From a checkpoint of a small transformer trained on Wikipedia: width 256, untied embeddings.
MLP neurons of a small language model. Each row is named by its layer, matrix (gate and up: input weights) and neuron, and shows model dimensions 48-239. Each number is 128 + 24 x the weight over its row's rms, rounded and kept within 0 to 255. Numbers have three digits each. A neuron's up and down rows have the sign that makes its largest values positive.
After each neuron's rows, "fires after" lists the tokens most often just before its 100 highest values on Wikipedia text that the model never trained on.

L7.gate434:132141126143118114130120171115140151122141129135138096121159155121138173097125115110112096098133111139153127117089157126124146121086141135158106130148157099109137140141193126156154095124128121128108138111130128127120097156133144124094168147141110178121141120153142094133088103141143121124147136062095102145173112128127130150130135074167096129113114107155136145156153143113139136112134122139145120139106109134116087097135096125152130113095130137170148165155089106139112104181123103150131102150135131108157144109156152126110088198133121117137120105122094152179100104123136158149
L7.up434:165122128169154140131118157126159131138119139128096057189170128117110156106138082083133111127109116180146148155138110117144105119169145121165112129124106128128124144130116110212111132150152159165149143135137115118117126124124153099113114146167129179164149092125166114137088165148142124137145135086090128165110138117137134132107132095091131113125105141113151124132129120106135155099154160113143090124131077119131124097100139134135115179114091121169133132172129106134111105131118106112142096153162118088116103117124121142137113137136086124153132070123095117126125094138135136139
fires after: "|", "\n\n", "\n", "| "

L2.gate18:077126147130155139115098109142078199097138142133072124155164146150099111150143083129127132130136120150137150133142112161128114140147137105099109103158126132189133139112168122123119133143150127138111158158130129120134137102158141113118125130130111139146146129121098121114087142098124095114127139085107136119117085137131112094135146157107108131145124142104152098088112122098150184124121180111127129169136159177120102130098090104118106095095167122084067098104084089114154113165137107115161121114153086127140135100106124150144094141100185137138147109104113112097107115156147165129
L2.up18:125170098128143137096158110095136120088156111139102136171150157133108172114124173120107175062106144130105131118146104104134149127147130084111093087214143151145143145140142144088128108145164117117129132134121162157213145130148147136134095131096123117113098113084123135148119145120104149106082122146135142091116145141140157136086137156164128130147119158097131130101099118156161139120118110097141119094137146114112122122092102123105144132145117112110121144140094158086127058137121095103176099146117140108112098098095100101125141136147135150110123175083064141092117077135151137155
fires after: "|", ")", ", ", "who ", ");", "."

L4.gate455:097142121150099141099135145095111168142142156133139118139189142138155145140135123128098055134156104100116108138135123167149148081132123118118114134116146096158139141162128148170139159139138157151126073159129173140125117110107108111109116146119140171115156090116140136133105184121126099102143137117146149143117108166142164153100160151144050121127126180139103083107131154128115133136111104179114122136151103126100096121159111131162122075089137115135163101102125073071109126149089106109133112148117118176106126120162119123122114109149102120147104162141102138114159147145133141086
L4.up455:119112131143138115104141145136106084172140147124163116102107088147122127121100131186135136101139139143128121130118137169096131074138145162148130130129168069145135119110138131129163140109124143144114110124171118137163159134113160133156128113135130124126180076113138163158117152116101162110101163142125157093136128145110121148089086091106111150150169118120140139127099169135107132097121130150109131120092163118159118138142115171102083112151115162098119082198120135136162155090155126078158157157115130145149140119138130110144168084128186144100129143134149125104136149148177111148
fires after: "Al", "M", "N", "A", "NA", "S"

L9.gate443:120147147142129165166147135118133147146148145120141178123142129127129158151128125138145111153136137148125145123132129097145117122156113126129088088092095132113104126095111130160116126117107159131103133086158115136097144102138100157122129159112110160110119112128127116148095107124131117164065113097169107106137092111163149129142134165129102126127125126083127076136116169150154124127096138159155130107131103091108121196127135111165086114138077142145172178121118136122132153158162131143111103178097122139182134134100155112081139139130133147101122132145168149091100149177119110149
L9.up443:147151119096140107160117123160172116138145109136155115132141140115139110162102150187125128148123112127139086175153126114149119160089147093112131126117142095158181142073147162125145141129152119081138130142137130130116160148098159095113110145127130110109110134189164129102101155131111119144095100111138129095082117127143132079130123117124145141089141173103130109137168145135122143134129135130108157081143085145146127192136150072103077117112095112127162122186112150103115102165126089157128130147078128119132101130133126115103116118112123140143102145095168137112149147112172120119
fires after: "the ", "; ", "| ", "a ", "in ", "("

L7.gate15:109124142140086122092090160176134098122182102110143100169131173129120153108182151117104115088117108086132120105089146133137134073153128109153140102134084120163121118144126085146090091098073151098125119123118092151151141135142183088151143164158161157135102115124143125141114117139129137121152137104129128128086121102123113147132162096126112127124140128154116099118144152096114138119154121142156085138083147118103125105136171124158119098108195110113108168121168114098153144154118160112123139104080141150099139180143109115113125121131075110128123155125144127161061077142145110132
L7.up15:099135124147127141125142181111121107116108106143161127124143094075144133138137116160121113098137132149153090123118092140138120133142102136131101116135086119141122112123142103115129067109161158146131101116134128150140106080136143120116101107155132135154075130113132124123141136157090084119160121137120127099148144129164121162146103096100120081156156097137074183132136092120181083096122147167105114121098114115121153134116190138110104164140147141148168162149148114160088142134122139124119094122126112117136111125132145120148129084112106164160145093152184151128123125127157089157
fires after: "201", "\n", "200", "202", "197", "\n\n"

L9.gate253:139127120139162102107139126082105168131155100125163125101149164150145131084153139100118110076137130147186085145139156154106126144099154107131088150135133127139113123148144119116158171110102129152148136159102177107137146123136120109149166143111141127149126183136095134124097148126100124161140141102148156133129168100096152146099145131111146129126125096150122107102125127123145145096108141122148126153129158165151144135100131084137112164120168151107105144124112130124153117170095172151158112103125116141109133132060105109098109136095134131130122156098098149133126088175127127140
L9.up253:132102130149121117139172100102156148108106103093175107125135160153128111080117137093151096146088155175146071108148102156127149124138120086156112128119110171132136099141109135147168163134097123137132139130123131134113140107098099123109175127106113126144132147097101120118090112154103128144113117106125190149140131132098105128115125113097142100114112136147145146128154107111130119115115162120091116148127136149155117122108120130133092165091114152105131173109151126103135115131122193104114118120176102138117112163119096111128104128105181145149106160143096133164178128165150166134
fires after: "|", ".", ")"

L6.gate294:134135116124115116098139103132176150145127098183145095112118157100134132099131154144130150095147141159153129099157143139127184097161125117159121123176086112114142113087099095091156147145161117097141099127165101139136161130084172129161133102110175138114104137103098138135139113099123132136142111120104121150150111135149099117168118099091129141080130052139100150110122138118144137119144109126096140146154125167088158124111129117160140172069160154185103133132156098108166113161111093102171101135126119147126159116098135080150143109142112135149122128111107132109125110120118141082
L6.up294:085157143134130116134099093123103168144110125133120098168171157119108087152142125114107132152171136142147119128140112115124133115152127105132155149080095164156100112111095151151165122110112082113106101100112098119089136164133145151130138119122156135177116140103138119135163142116141144122126153104126102160155118134123110101108120154128109151111121121098121149144120118079117096157176128177146125139137115131082117139167108102203126118089160174123139090115196131102150146141153150108123131087109105153136086125134134149121173130122179125151142068176164124141104157121123127117
fires after: "202", "200", "201", "199", "198"

L3.gate78:163109099124154086154124067120157157141140118128113115141140115140113151193090107183082103113119186163106126102111124157146134141141121127103102189111133111097133156119117102092121154138145120119123124136124131120105115077142152119105086186162125132139099161133171142137074162140167134079152150120129127138141122123132151145093100108106143078109104108108138133164151107113128142130114122143116164135146102120100117127130087121149106178122106163150096116172146179159131147146129147125106138124126156152131174123098140149124133158139143107110105102133179177122099141131115129104
L3.up78:134139141121117107152137115109154112120137115123087136089101105116130132119131174133111149109131155123074079096158122144085111150109139122163093174138136146185105151152112105120115160131128131114122175139159085150127125131111115115142140127088105153131122113149154130099123127142131141118105119154130109155106131148161137157109086140108099145158113105130121105130105087123164062096108153139134131160155064110136172140137111143135118116114108117114116165137111172078149169133150113120119132105126097099090138129153111177121131119153164123150132122108094090119056152118123147148
fires after: "'", ", ", "’"

L4.gate590:119118140094133119112132114129167144137141131164091062138094163085131156086086124143123107158108183098145115100159140151112149150101125094119112119143131119109112131121111105084121138130096119159133116095157133113115149144110153118102100097138146094147089099090131117168115127142142129121146162154057112141129144140118147095162143090088127121205147154132145141144105132143115140125121144099142158107157104135073155112096119161175101164136126147109120138128138134127132115135115133105132092136166155127117103097108145125125190096096132149134157145153135158115131149137124148110
L4.up590:142100156077133102150119137142117098123096152140134091131115124168138105116112147150145081115129092157182120121115101147113134099123149123146148114162161087147174103153115152099065120098123102115134152142122137154145151120174140119111123108118096115146128177158166140189157152148109137138106129157135150159151124177152117162119131129116114141146159163106118141117177152111127107114125128121150153161136136155122075074140159177157131152081168144149126112126142086176117154174122107099128147127132129158137126108121167141146142152083136143143107122129124145158124156120142168121
fires after: "200", "201", "197", "198", "199", "in "

L4.gate347:152106112116117134148121141097127116154099119166146115134158103145119174112111131142082100141146116083113124154114138112138127100146155114116099119124150114122146158103146148107137135150144141117090112118093118154086099131160070084135093136129127137133092113162109131101123097113133086088160130094176150083094120156140153076119104178186132087149155139131143113083126143136154132121132113131118094128119141130116122156116094084126159108113143096156073129112124086152131116115136093110118122130155138136132134130136145149090099105155173116075138138173115157162108149152094162115
L4.up347:111127112186106118136114116076073135121124064145141124116147093140173133121108076138103089153138096143098124072119132151093149125088124147118104126147131113115131112100136143168155138112122138109135088131142138153205114098143113127133109106123173110126115102139148126159115138167093142154121155126144170086121133124173133108120100154122143089145118123147108130084112152147141141144117161154133094130144125104147132136136173123121142111145159107154095129110155103147107146157128122120125087136102147095127099157093151167118110088158135103102150177158151128159119110148124152112
fires after: "was ", "is ", "and ", "were ", "| "

L3.gate404:106143141114154120070086119101131165152163142155132140083148117125162148093118158131111130135116150155087139102089124123104105132165156082092127137135121142105109191128151115118153151147111163100130143113142110176098116122114132150142173135159139117146138188141146094126075095162094178113180110134164118143162097117115100141120127134130160120172135109075105092134133134130133121123106137105175153077146105126098124135132133109115095148132122134144107141106099082136146119156086148147132137174131123117154138118124100108129142114084170123110162139132154104134129191163083119117
L3.up404:097081135092108125152129109139127089120140108158177110136055108128088157174169134117125157117134118141158103124161122157123129101130147128126138095106095134115139132139146155115120094130153105159124145106116090150130111146132133097096132130126134125121120112109114150108118146143120125127100118142126132118120142176156131116135143122111150189136128148131138127142140146106154159145104106110072102080142076106118089095116151123086154140114122126092188137104086145105127099147142114084147111114150136162110155100068098140135145142117153132108144130118144114111129132142146130124
fires after: ", ", "(", "the ", "K", "H"

L3.gate260:136137115085105153146119146136132149110114099134097140153116170121096181074083155143138111127163101092131143143146122155128125130123127122078079135080140126096164146156129146129084126139157105099098115155109112089123143125140137129176163112142117105146135112126107142126118130145106103155136121094143121128123128097095134175122092199143115141127169112093116096070142089152122121106158108117103086139124139118123152114149079107134130089149147110155112135091129159147160103132147140138116103162116127149163155125108111123140064138108161143064178136067124133098111080113115095120
L3.up260:112155171126131098130150136118164132143097112142145146161117079128113147102164106138101113148127095167147149148080080164120100161099122143131114125097113154111064126132125154105125123120135116170155093148140127108109110108140111119085107121122152095146119143167088149147134166119129148134159135105097141160124112150129150111127116105150083130149107126201118145175111125082150123092129140138135122142154113155140148133138160133126127163143123083098140112139141100106183121114076122105142131161154114081159134133120141123135103122128093120148129076145099136133144120149096173142
fires after: "| ", "pp", "C", "mov", "was "

L6.gate392:104099166173106124128118125133182125153128137131164104131113125137137149132108148120142151165128115118167142155075129131134180137112130121119176117143142152110126156130154161182133151083080149126158121100144110124123137116164134113089102138127114148107059090164103088087159133128102140116161101167122141120113108109113132087132176063148134113130139102159107145152145155103132104116117105106109088118140110102109181149131176142149117126100135148146176141130156151152118130166135122171094143149162168147107127118144127143138110135121146118120095146096118165110149111121090093119
L6.up392:100119108126137145129155152136125157120181139184112099131103109094150159104167103131129102092117145132139133144118152108119121153121175139133103128114134163137154116121138114179163176144122137160120112099109154120118153126150142174081117112107149113120105126116123109152133122149080123178118071110132142108127107099173143125138079133120151119156150129161134166126188123156108125114113123122118136105141129111129129158183131073156143159135116152136121096136099118105147116172169167092112107131100138138148099084128162119140111140124117102131138133124129088118118149117089161117
fires after: "| ", "200", "201", "199", "\n"

L3.gate163:154142141143165086128104153093134126102135160173121113142104122102117126146121083136141093164101102150142121111156126111109122112131074121124104096114123110096136120180122140136117096103147136153121107128171108146153128143207129166095126136081120124112096107147142123136091110110142104086111093141084112133147149114138151107128127091138100146149145152099156109128091143123145119117139124103076089103098119132154103107101091105167126123163127128158182114119131066123117130124153105159153124129147125124079150130153123123090129094155093132114130133113090139167148146128074164101
L3.up163:155174174152135083122144099132062156133115132128109119083122128156134129131099144153162087152136116141151120137109114164131120112108098151100137132033119118161146132163167126165107099100117160139132118129157102170174086110147138161118156104111138140105140108155137116129113160184118147124129147096123157106131160102166152168112110140127158127136171124134116157114065126102116133143114148145101131153145170107181127147083124101135152160154129146162134103141182143146118130141106108128137130117139165165144143147142120150114143093121130100117116134101110105118171143120098147141
fires after: "S", "T", "D", "P", "A", "C"

L2.gate138:148103123146095119133144115084120176109158143113106110136121119151108184106158112120101097129141118092083098140149131141091105135169135106147104116134162126131166103131179124088116149117136087116079126137117138132146165147149146102101145134110090099103121130103156132123130149122132141130146131093125116122086159118136125088092115143187094166135110144131128118150112177140139100137113113137107122103161123112135104102114158098118104122085089099085135131120060131077133105118131119118156118109117122114097093141108130144157115128113129121151119105168069117151089095124157135123
L2.up138:148173125122091145107184131113127125122135148124109085135145168132133137128069143106135156138131120137130127093140078087159110134089163102129120117161141154134135151120144129114111069116139121136167071101160138136142073112128142145134141110127136108128141112128122151158100144126177114104143152103139145115122170103119136145128120111160106122126112144111101118110166143096088169139110087113121111123163156120153108117087124130114188115113137127108090130133097127097118101153127106137184122097130109102137127144189146122120090143146134137177145142152095125117074114135157126130
fires after: ", ", "\n", "where ", ") ", "he "

L9.gate686:112166126124122148153145140105114169114155112156173140144148133130159127176137108138141143099155149095136133154159150115133111119106100097166182123201126108136127129138141167131099124133083110098146120144129133129109095184108164159139204093147087109150127087109192145153116122088137170166114117128143173156131115114116133138083114134142139138122118087116156090150150118090101146157140119144118147078147161143132173128112114094158124107115132111126126156118143136168140104142121140159123133124098123129112166135143136095086110152139142167120125123139146156113143130127107111154
L9.up686:108131131116115145120122147089134147104162145128191129136118106159122131144134155118100096128092141107157148154182161120140092117135146114146120147124102130132172116135173177162127129147114142151097174108087131165101125140133178153086139103170116109139148109094136149148169150080098086160109136111114122106137135107122106164120116160113166155129152112112161135129142083134092117133159137126127169091143122133158158140127131102165134100108148127124123160120159165138148112130117131109171124132099119104134124111121118067123131089153128137120148104134157105161182104088157082146
fires after: "February ", "December ", "January ", "August ", "November ", "April "

L9.gate57:152168163134120125168159120117101143116137086140155114171157164128142120174132127090121143127132127156149166100137137151131123156132186093113099109118093159145122063131128133085121144139155128144172135174095148165150144113153132155110123150082141153129104112093090141136131115127093101141115122105119129125175164132128116098121112082147112124141092125127098137145086131108141147148095152152140130155127159159155156115102120110136171163123177171091099119094137147154094153141109108122147078111139144129170102122113151102140113140116160141115124102098087113146159106110134095157
L9.up57:159103118125122150108120138111159107060102099145152150176126151146141114124150155088158110121114122197120111139156131087147127179111166120138105168119085138150142078126097119099147156152142071141149151142117131146105135105178167102103136156084136147137111110104109151159110109124130138155105124166130148145130135146123178110103135113105130111145109130122108129120181125149125132153108133164131124154108108152132167127129131068101118140116139145121121089083116121138082126149132151138148069121123131130160125134120109130113128150141140142088091117113102138139153162113110095124
fires after: "|", ")", "."

L9.gate220:134138126136147067153166082109134134103135086143159112150127176128161125096151143124126092153114098156136120105133116099115117157110122093123117150124106131127124061140117132084130148112138139127124148140143141091169150102133126126141133129098126172139129165099113101130098158174096121139109128121137135123154139122139148116076109092108141122141101089131127146102159132111147143113122157115099111136135173160150178130085128128137124147105167129134140160082089118163080150179127121110145077123134095136149159124086143124093088137127148132127100133138104148157164093141131109113
L9.up220:177115115137142098126160098120132134110117093120134119142130172127170119118133174117140107120082097171160120105144117139119137161156135100144119143148096130135157099118108119099106142118137110119125149145123150091098179087149128123133183160080148160163148151089131085166086133110112122147158114094160154149152115137122170087103151109096144161122109131136108123098143146118129118128130135115069125148130172180129150148121114123127101168093171156138125140121079113141050124172136148139112100117137123164136152132076153090103088124120160135151103130136119149179146088140150139125
fires after: "|", ")", "."

L4.gate512:131131103125121122217130123115170104143147143125132114109118082115124165165133142094133160126125098137123153157118133091144119129089109104098155123105078126122090120060127136142129112147075131094121162079165170139164114133160156097096134160154154156107123144110110135116157130140132117113099134097126139123154117105150139103103122131136107066138091154117069134142123154137149135128110123103110135139112129087147045128137154105131128170134125095145165093134112125139162171150160121157116124114117147127134110098117103142064095078129153145122073149093128133117131123152120116155
L4.up512:128095125148077140152149124118133133176123095107119134110111117113112125175171103163140130125156123168099143108154158102147071139166127136136111079130102179143076112113129145120099116159086133108150121104070129116154119152126138101134137134113126146156150114119192130123143099143134174107146159098161132125151148093157122119074118146128109107154113125142126142086182131152164153125128144102125146111123108119131090132129108167121148119143141124176145129165110099121172123123142122098136149128109133109118136113110164077122114172123155122142129128122149104154111106187130182142
fires after: "| ", "the ", "a ", "The ", "\n", "9"

L4.gate250:136141145155156114110114089101061083137117114125132111111148148131135157163147094133110119152118142146128112132121126132141093110106131138112161146100115083163109124106107104087185096131112131161153114142113121125169151122192125105119135091114129116103153106150157130130169139150113160111138157118113127146139125103142110158119183151132111148155123137169121114128094074099146165080155150154109185109113131125146120146130124116121115097138136097122119137119144151109143127194135138150165121145122102089100123146104103102114134153133167147135096127122106103116173109160097139149
L4.up250:104120155148145117103179122133147135151147171116119155125133114084126177117130129104165124135125132153149122178119131102110156151120134144152113119121165138113140058179154108122105143121080134144116160108170130092125111166116095094124137159128123107104129097147156131153117148104135138122101134195117130153119140150137110102107105139172108108110105107168101164088121106137128143107128136127126138132095087109123099128132093160141181079136118166132109159142140116161131124127145122174104105108154156142143084134127131113122153159143128097178128152129131130152062131080170128091
fires after: ", ", "; ", "8", "However", "2"

L7.gate590:163123143109130134097152112101174152130135107121143147127142150116141120165125095152150118151100162135165130107151125136149129163133108115176158144101159156128112109095118140186179130129121127131118091133076180149125099131167124106113107154099175168156147123136139090116127162118152117157131116143137091108087106137112137119164145106117127087136131107147157121121153095130121092154074100084090150145133121131078093113119141107098137134065137147126118174111135137129092109143110155174109116160147092165147123110091117114136137125137131157139065151149116131102132102113111131166
L7.up590:124115130105160157102170110094103120083136129122155138143168130106117128078111123175168100137135153123120118114115102111123151161133088162146135131136149137105154099161144097140158179118148137144151083135131136112116109150155127127133142126141175089186171145151178142144132137127160068097129122136092094127127093114109133100134121103127110123119142126129059108105102121140081148085086158115135090131114107148139148164147110107135127117078132139146112163123158109069126120147144141180112134146165109140127144146127122154158122140143114118120079151096124129108075122142108091127
fires after: "| ", "; ", ", ", "– "

L9.gate517:136122165142151114130093130126130147150079077124108114158106167149119121111122114096137092152078125147168161154121155118106156147115153169144136137144093166166157124114140139123138150139146046105157165139151160115103126166076116155139152103091134141102153156140095097158095172150112154156121110122121120154144163117122154157158142122099124085112117125181124087129149151131121156113152161154148133162130118121123150108112104138123136139092140139076114154135125117129097166184140147139092134142111126124147148110105150135142081127077118099134092129111184095141124098103147129118
L9.up517:136169122088140069087158100133148159120107169145121126164137114093139149080121113091118140130118153136093134160126107116149135094159115077143105136142110141111110138132121109134121140089130132157128149125146107100103117069141108084112136150140133110085113098128145108112132156086132082132143116121165134127084128142106132094114101107136159131144124098140143127135165083169115110112145132101085123125122159149129167169154154116122108141132122126160098146107126142108140136157121103088130094136161113088088113125108143173158116150190109084097133156182137150141135126098125100106
fires after: "|", ")"

L6.gate691:137112111144120140116106101081111126114117124105116128119146081161116126144121075144155154112098135145161095111110128087116100118135143075118097117135110114167070199107158107113152134114094154126152124096140134160141113116177176130145106146105094147104138137101106085146102107100107072122139113114134131130081083118105120127136189120140119115114121107117114102122119089092115134140137120156092143127140088141107164135135128123116148172110134162123139128108149128105159121121139116151095099124112101137096109101122149155165092113111177152149117159122150144137120146140101089091
L6.up691:090121127100133137107087136104136152126109125116127124116091141180098160117134097121104140174122113149152133115123114142083130141062141140069093166112156076138124126129137147104144119090150147091106134131090104137167165087100129133082151140098138124109126147155128136134121107103150125165175145153075122123127088130079099142149158100163122165101133125121103101102115105096137152097140110126093156147161121152115108134092151110114125142119168148119149130146116140099109084103089137100117123142132113104111147128147170141114126135122128121153089111134110131106130094073105099131
fires after: "|", "\n", ")", "giv", "s", "."

L4.gate592:117126125145169092130104098139097164140129130167115139090114126126133110170168103131065144111202111152079113129129128166129119140125144135103142121125100117114125146140103125134180149093131156155115134154086124154150103111157130116132144131107136182089161177146144109156118136137121101152133139106123160085098144125163122141124140142119043104131100149098126136114128150130133151097164145152148107141110133093147116152117119117153153159104139133089111161179148134071169149117128159099104135113123133107086139163124141151140116111143141112145139121128145168107123129135091149115
L4.up592:098104129111116134147097134127162086108122114105094168109117125137118104108154104124132124110093134183132127101144112094101105144119109170158128126160141143146142139081180146139145130181124119122098161155141127160130122128171076094121124079143120105122121150157136133123115137140102137129125101112115154108080104100098144115140089155112116128168156141128137091120108144118131135158157129116099129137110114121151139106146095137118143050135127091121139100131111115126139110121079108137136133180126141120116114155123152124082144162159145113151175180117117136107125119180135089178
fires after: ", ", ". ", "one ", "| "

L4.gate668:143124135172118123118160074095124145150112116137136154154059139128108167091117108124136138129115143126118164112129140106123115153133104151157114107163150142145166152130159139113127142168129173201125136131122163084093110128153099112107128097115137135134124109154143115121131098153133084090105107135117140135093143099132135149115105148147107102147099150146141113078102125139137134120121185118115147133112137135093124132113088106107142110128126106152087138127116093143120080133091115156177079134127120143082095142142144148094111143124091126141158112131077076171095102104125154119
L4.up668:159135126132110132139133145160129144115141115136122097203155108164129149113134115165120175121120089105108169127142103181165136100151130109120115107085100097127140122152147075115202071148105094118153147113111139123104128097118152129139119089106129145101134114120133122136172165120156120085163143104116099122105121135154119092104151203113105148128135133119099142133117062102120163145139112094177137134123134149169096144113132121126147122109146124121125170142107151131150118148110085106144141092134136127127137093140146090159119135120138115113113166125117147137154121180103140134
fires after: "|", ")", "- ", ");"

L2.gate546:094119144149078143142165126120153150105078032124113140122141115140125126169101147142155144110105162162149142124100127095091119152150134163131165123139145149103153163137072141138109107125132102145092142149143145131143152121099172158082121177118119094184171156147137133145104155162117168159150092135149170148103167132144148094164130127117134109137104118125134131150159105124118124116116159110124177148071133126131122107184125119141088135130111149147159134125120120121125129144132133128131159113127129136144094129133131141099090114154107096088168145135153150121116162134097184160
L2.up546:103126155137165115121146170137137156163168140083195144156093094141195131140149112139145115130163154159121096142101125140102076101147162127089154102147136141118110096129151113123114134134150158125124161084138158105105111122149114126104088138168129135105124138132125134134135118086137172149119158147144110153108140130120108140152151110124139117174137142155145133141127129142123130080161142163169106135120150105084134087121105112141146130155093089150128143161138063194154135140170137111102112151084139079167122125142151123120105126128144126148094126137163118125114127136164125136
fires after: "the ", "\n\n", "The ", "a ", "=="

L9.gate505:162127124112128106098180131126132106130112101104138135133111175105145126116123119148120130107099155141132172114138124170114075154159107133126108138141073153107148101102089120098084157090110112116117132189160131109131139131125129112128151096113125135177105109108086135121144126078142145147145154146146127144167131129106131127124112119113143074131124117178109110118165144103116115157172099124124133175136149115126123141085120128133142132127161150110144119125134154138093129178114184103134095117127098137132118136139106093117065126126119109118133101110139123174110084142165083113
L9.up505:122129137151123139144165103147146118116155124110127109115136141135144140096116160105133070121137095151144115149153104144101137136115144102115075153141113153142132101163097133116169124124088146123148156128165109109165167128161133091115202165139124156144149141123156122159116107117093140148160129100114168177114126126111162156112129128123164138161060095181097129145090096093125086125141188120128130108123136135091153159085111100127113154083137115075125107107116118131106139161147122153105085126120119092155140121087138114134115137113128143137115125086136114163131086086116138126
fires after: "|", ")", "."

L3.gate212:103132135133132112118155113143110120170188105147165129117113126106151133107116127099131136103139127102131112113116110125160173103144085119143135123108153122136144139186141151135180089136123103139124132062116125129126123084163124124099115135140151135094182098172120103110103112142151114101110107114084133125129135085163184107153159133146156153133164159115138094129118129138123149142152146123113147128088091108151118159154121108142143105150088126127149125115086111121139129174121115128151117174119160156124129121130153154071138142154111148121112173141088140133100136158083140124
L3.up212:147121182132142106112155126132109138132147068100110102092089120106164122127130132133120109146092152145100136143092125177130122137179103149152162127114136115095110112147135103139130172098162119143142091133125073130118110110107140138149109138176096157144146126136092127137130112118142096128123150089121168135116110125143114150132149140140162118086135156133132125074099154146113123106144161098165172100116115121140111144086092175129147081164108157117108116140130132121105169143194089143113158117128147104116107097129104134124142135122141105093152173107136136097124113152151114124
fires after: "O", "A", "N", "M", "T"

L3.gate306:135097127136129135140105112101102143190159128123121123070148144134143127149139173111135109088124154133112118109134123113155136171120143122145112123134127150158141097119121136137069136141123102098100150113126074113078169153140189127131159125165139144117079108139163120143092131121113117141109124121161121151113136145122143104094100169138122107131165094126149138124152117130114139116112103162138139088147148117129086178120120108087104141102114140105100113126118139136124114122207142150107149069086120099150109136138139133150131127089149130116126129157152180171064163111102114113
L3.up306:113136124114107152065117148119155139114122120184155142126129134139125146137074144158157114196131109154139135147110151139087093157123138103153098123124133172127099112136113163098133135145139149120155092158148125085146107087129111137073132122154149109158133153110131168116133112120162115122137153073123114131109128114137137101124114139134123169174152144134142151168141151148162155113119159118135135138147144102153121147124121126131158159136109119135128122114134100136120107172136114165102153135092087144106137122145124118094129074128111157115111127103134118104121167095110125158
fires after: "January ", "February ", "August ", "December ", "in "

L7.gate667:129135122136106145117150105089146165147122085120085129069116126129142112116109122122137112113135091089154116139114142134152135145147162095135104149098136162155125149110139155145143181103086146112153131118151117110123166169177176154120144167126150121156100099108102116103127160156107094145160153142105140140099145159129168142105073120125116133170087110111103156122147109097131084089131138133133109136135130138093162129146126126126199194127160142099161162112111137146094100164157120144099149126120105178154126147147130094130140101110151097140110145115127108174139122115131164087
L7.up667:138103095143125130198100102135113131138142076093167137116108146098154132137120122096155118144104118138107127125119074158122086140125133131174152137104130142127148145105127128083137136094102179122136110156140156090129137102076081130134145130145132118118123124144135140168117137116103127104119077137121152110143175106127125125150171119149087129146097068155142123066129117129092123093082115143132115141147107149106136190117154127112114120146152130148065113165116118153112183129184125104134138141092144136128145157109146152123124108132072125175104113148112136097120112078108109088
fires after: ".", "|", "8"

L7.gate61:180110093150121151096112111155089147165070116121163122156133133118083109118119105130091170084101139184125152087103138098094158177161138146174150127165130165105146159155095166125124099141148138115099116157099125134119100106142114126124087150128082113118137115172119123124116111103111179139102133116122121141165154087174166129130118142130119106119105121136132118081132092117162133124101110151174098132114136118122081102131169163139105142108117131113147107152121129102119115138111122115139128095109116143163104098135142147162139179108121161115152155099117114125141151085112123104
L7.up61:154142097163172147092148121110121101138134124071121142138131111152167105154106089127160101106180124122134104121124110139106110192162135117088142083177165140118093172109141107140125119148112122105103155060127133104083101137179098101151143097103100111104138156108131173145171127133176112135134093092157142129105159121111126116120076118142101137111137146098106150120138121120175130106114145151106106135148107129104111128108140178098159126120128111141115138138173128116122111134123104149104122128116125121136093085129109109098102130123109102155104138112163097106157116140147122144
fires after: "a ", "the ", "as "

L2.gate56:152098083065121115092122097137148106113131149132158100124123110117127131165140140132133127138137139126145091144130135133126134104123170147139107129068151109076102107118137116092135108147134088130117141110075127149180105118149162100120123122122140123144144160158138136104075144134165130101124128110103175140118168093137130133100168114099121138099138129103120120101150150146121107109157139155126130137131092133124148162114112132135153132139139158101121137178123138153174128174125142141129127156089154096060148127105121155175161155115138151148102116147161127124190143102136081099
L2.up56:143151122067110135086137104104122108068137104084143106106125114140135140146123118107150124097141112135104158113163129150112146136139128139065133145065135137088106127147166133117174112078109151146143134172107106128178159130128182132072140102128108135117117148099147116108114168132136105187135130133133136168122150076139130176088137113132143151115108113110126100091128138091136080137138103130160117091131120109115130137093111122133150117134103135116118140116098116147111166168142103113140119124116132124112148144107114147146139135170123126133150118122128113149126140139176083125
fires after: "the ", ", ", "in ", "st", "of "